From a checkpoint of a small transformer trained on Wikipedia.
Size: 9 layers, MLP 1536 SwiGLU, 19.8M parameters.
Architecture: rotary positions, no biases in attention or MLP.
Training: a variant of Muon for these matrices, 472M tokens, 7198 steps.
MLP neurons of a small language model. Each row is named by its layer, matrix (gate and up: input weights; down: output weights) and neuron, and shows model dimensions 288-383. Each number is 500 + 25 x the weight over its row's rms, rounded and kept within 0 to 999. Numbers have three digits each. A neuron's up and down rows have the sign that makes its largest values positive.
After each neuron's rows, "fires after" lists the tokens most often just before its 100 highest values on Wikipedia text that the model never trained on.

L3.gate315:506510470481534540481494505477489511500475517503521497531520511495521482472498489503454529498496521499493465497488472489489505480508478473514473535501461498518499503535507464492512542481478472501487488463477484484531525478513498479466525544468479465509473472470481476489514458511474511505
L3.up315:521484476515472500526472515509475514489514491511486471543475545516521545487517531490505464543451504496513484483490474487479502502497494455487483520474475505499537433486503499524479527503486487524511484504513533474485461485478556474512489535511512482517458483466463470530486519493528491517
L3.down315:478488500529478489538493498508502507518482538513482479551508482517504491507479495460470514473488502515537449515504510495512498538527493515487518473463478529482466495478537521496479490478478517514504503484461501505509481525489500506494485512495500503520463468489487481482489514502474518479
fires after: "use", "and", "per", " a", "os"

L3.gate1506:518502489538473469463498494551494509498485533497484484515473473514501485486532496521488536550480540524492522483461464536488475528506483469508457496470491534498475525518497500505502533508542522467471522451539533487528469477524510475520479509520480478508484513492473479466469485438498480485
L3.up1506:450505554494513480506488507520479535522509499487474501503528507501504476448518522547543509495514521463480535541478499497506503477476530499488477468475511527487498532439492519478491525487523517518482529486499531517494515502493525484519521552496527491473465517522511529506510516497499516537
L3.down1506:535466527502502473500476484523489504515509509470495509480541485545501548505495526459505509503487521528485465516494536494492508509536516493499500460523515497507456469497507471499507461514471468520533485459476538501482513499532512467448515491469521471508485522469445520517520473487498496518
fires after: " a", " an", "on", "ab", "im", " the"

L5.gate36:519470516502478511526461511508518473501484502509492499522557524537491469512517500514494509448499485485484524544538471489484463544495488517514504517514451489543525533464515505511499485529517551506466525517513505481523522460476498520494570514549465481482480534503516501500517503516518461482
L5.up36:502533498504511539490469516476527473510498471551514511497550518506497479528546465510485490563495471527478488507509481530436508521488454463484500500496503499547506561485495501507499530490532533499462489494510441496488566458475468501488528519526513465502507490515548471523478496537509463458
L5.down36:484509493483529477497548462490477468467491561526478439508497505485518468499542510508502476535510514548542543510494486482486462485491521575477503472506517524507497493489522483549458510501480436507507478537510454493501525480499525492525498498478510516503489477500507470502556511506487506507
fires after: " P", " E", " O", " M", " I", " St"

L3.gate273:494493493527539507483500508530478490531482478457519479478504526487474466463508517509483532518496491506492504473492508501472488497496536500485451499486509516494467506494492532485532491475549459523518467476533520483535521500469487495512488498532523480485494505474518494467507484478500508529
L3.up273:504483491461487516475445470516518535482545509464534500500511515502521490487506527493500479500489502500498476515492541518473501489499481474499482477474468553518480509457475512479493466530537505475501519496533508513479487527494521496513461486461538542548530462506514521527483533495511517509
L3.down273:455512481511484514505511520531453526500537478459527489498454522468465472442516484521468497511479476515480487509494487516511473522486536472521464475523520509482447510516494504506510502500557491513489460488491502499494544491490526503512515492514543541485508491463510501442496496451494469482
fires after: " ad", " int", " ind", " act", " Ad", " ac"

L5.gate474:492451486536552518510488492496510488469475539512506479469495501483536493494465518536493507490509514495505495519469535547514483481512504461479503471507474467475494496492512447470481504463477529493525507538548522487512527453506506520506514481534514527494536487508519494502547513496527480472
L5.up474:505505476513452508564466527459496463466529503471504501504471522495496460436491508483504522520461493480499467501469492540491477523501518501533504519463514485512553476466523505541496520484465520509496544488525535516512520498491517515523532531511490500511540496486482527519522511518524545537
L5.down474:521529453490492474486461503522466531491499530522436521470489497483522472498489492530494562505504467484443507529533549508482497499484506492492517506504465534529510499464493551481499525495527530488497504506474468506500490505463452518492486513507482510507537499516501490511547452535531466473
fires after: ":"

L3.gate40:490575510533518541522495482516540450533525534479496498444505461504478475459476517472523499525477502486497498500516459504466528445552525464520473471484492529485505501513547529479482495469487487473504471472543482531474513573538498551477502534492481464472535489516469492485481498486491481503
L3.up40:505476470480468512456464507508484476506508519493514522506505502521482488515520516507556515518519529483444493436476466482464471480473536506492513487471489459496512462539472496478458507499516489477492524513533476544529492522508538498512502516512523457549540477491499473516483466533500479472
L3.down40:488453513510521470465435505459515504496496539488500475505488459509552485505521489478504507491513522483492447507518499482510471491485490537490506456496495501451528472553492536527500523499513460527522497529509499524493503475470501491522527496539509519523527504493533482485526507443522515527
fires after: "and", "os", "id", "ist", " cl", "ig"

L5.gate70:495473497478459514519504492510504514538489483508516500472511505469507507477452545533477499441509504519488482519482515501510486480532505467467483476536478507485479500486515497490488566478439519478501512519486503482481517512466507456546549510477536486470483460501466442457537523528505480503
L5.up70:514493456475488492505530447538443501525462504496477475491496490498495475451453465490499499523536509494482494540477562507544507503506491508485494513513548540497493498488502492521548563484439491490504497488499479506513504463497543510467448526493480509508495457520475483477506517504475465520
L5.down70:536468489498482464460495490530504500470462475511462510483457537518532477474509468495499502506509508498500557531515559500527466531461489489514493540521530514506505524488522490576493476535499462495510496487516505495543523462527508511464470511510507495533512493492476500542502541494473481490
fires after: " ", ":", "ly", " than", " |"

L3.gate361:480515516504488484535502472513489511489534518501471522494457473520514494498536494507488469487530516505464509516512519478479507519473544509552500482478524482541512534499493504514500526478492499532500486479480518494548527481462485504538518513524515510516482510520485492526481480487454487514
L3.up361:530473517545510480439480503484504505488489486522496464460487478486504478477464513512504549512491522489492495513512488498513482527454472522547529512494509523564468504498485495521506540499498517537493522484508525454537502488498494534514491510471520496470532471438504488496536516512516519486
L3.down361:506485500458494500480531461531528514481513538560468514474494446502550478582493493513460524495468506501499519496505494456506492483522493531498507501491511517556489509508464467522463526504486496468517488483473487491515511505512525472518479524486526442453493491489509516532520515524477520483
fires after: " M", " G", " m", " k", " O"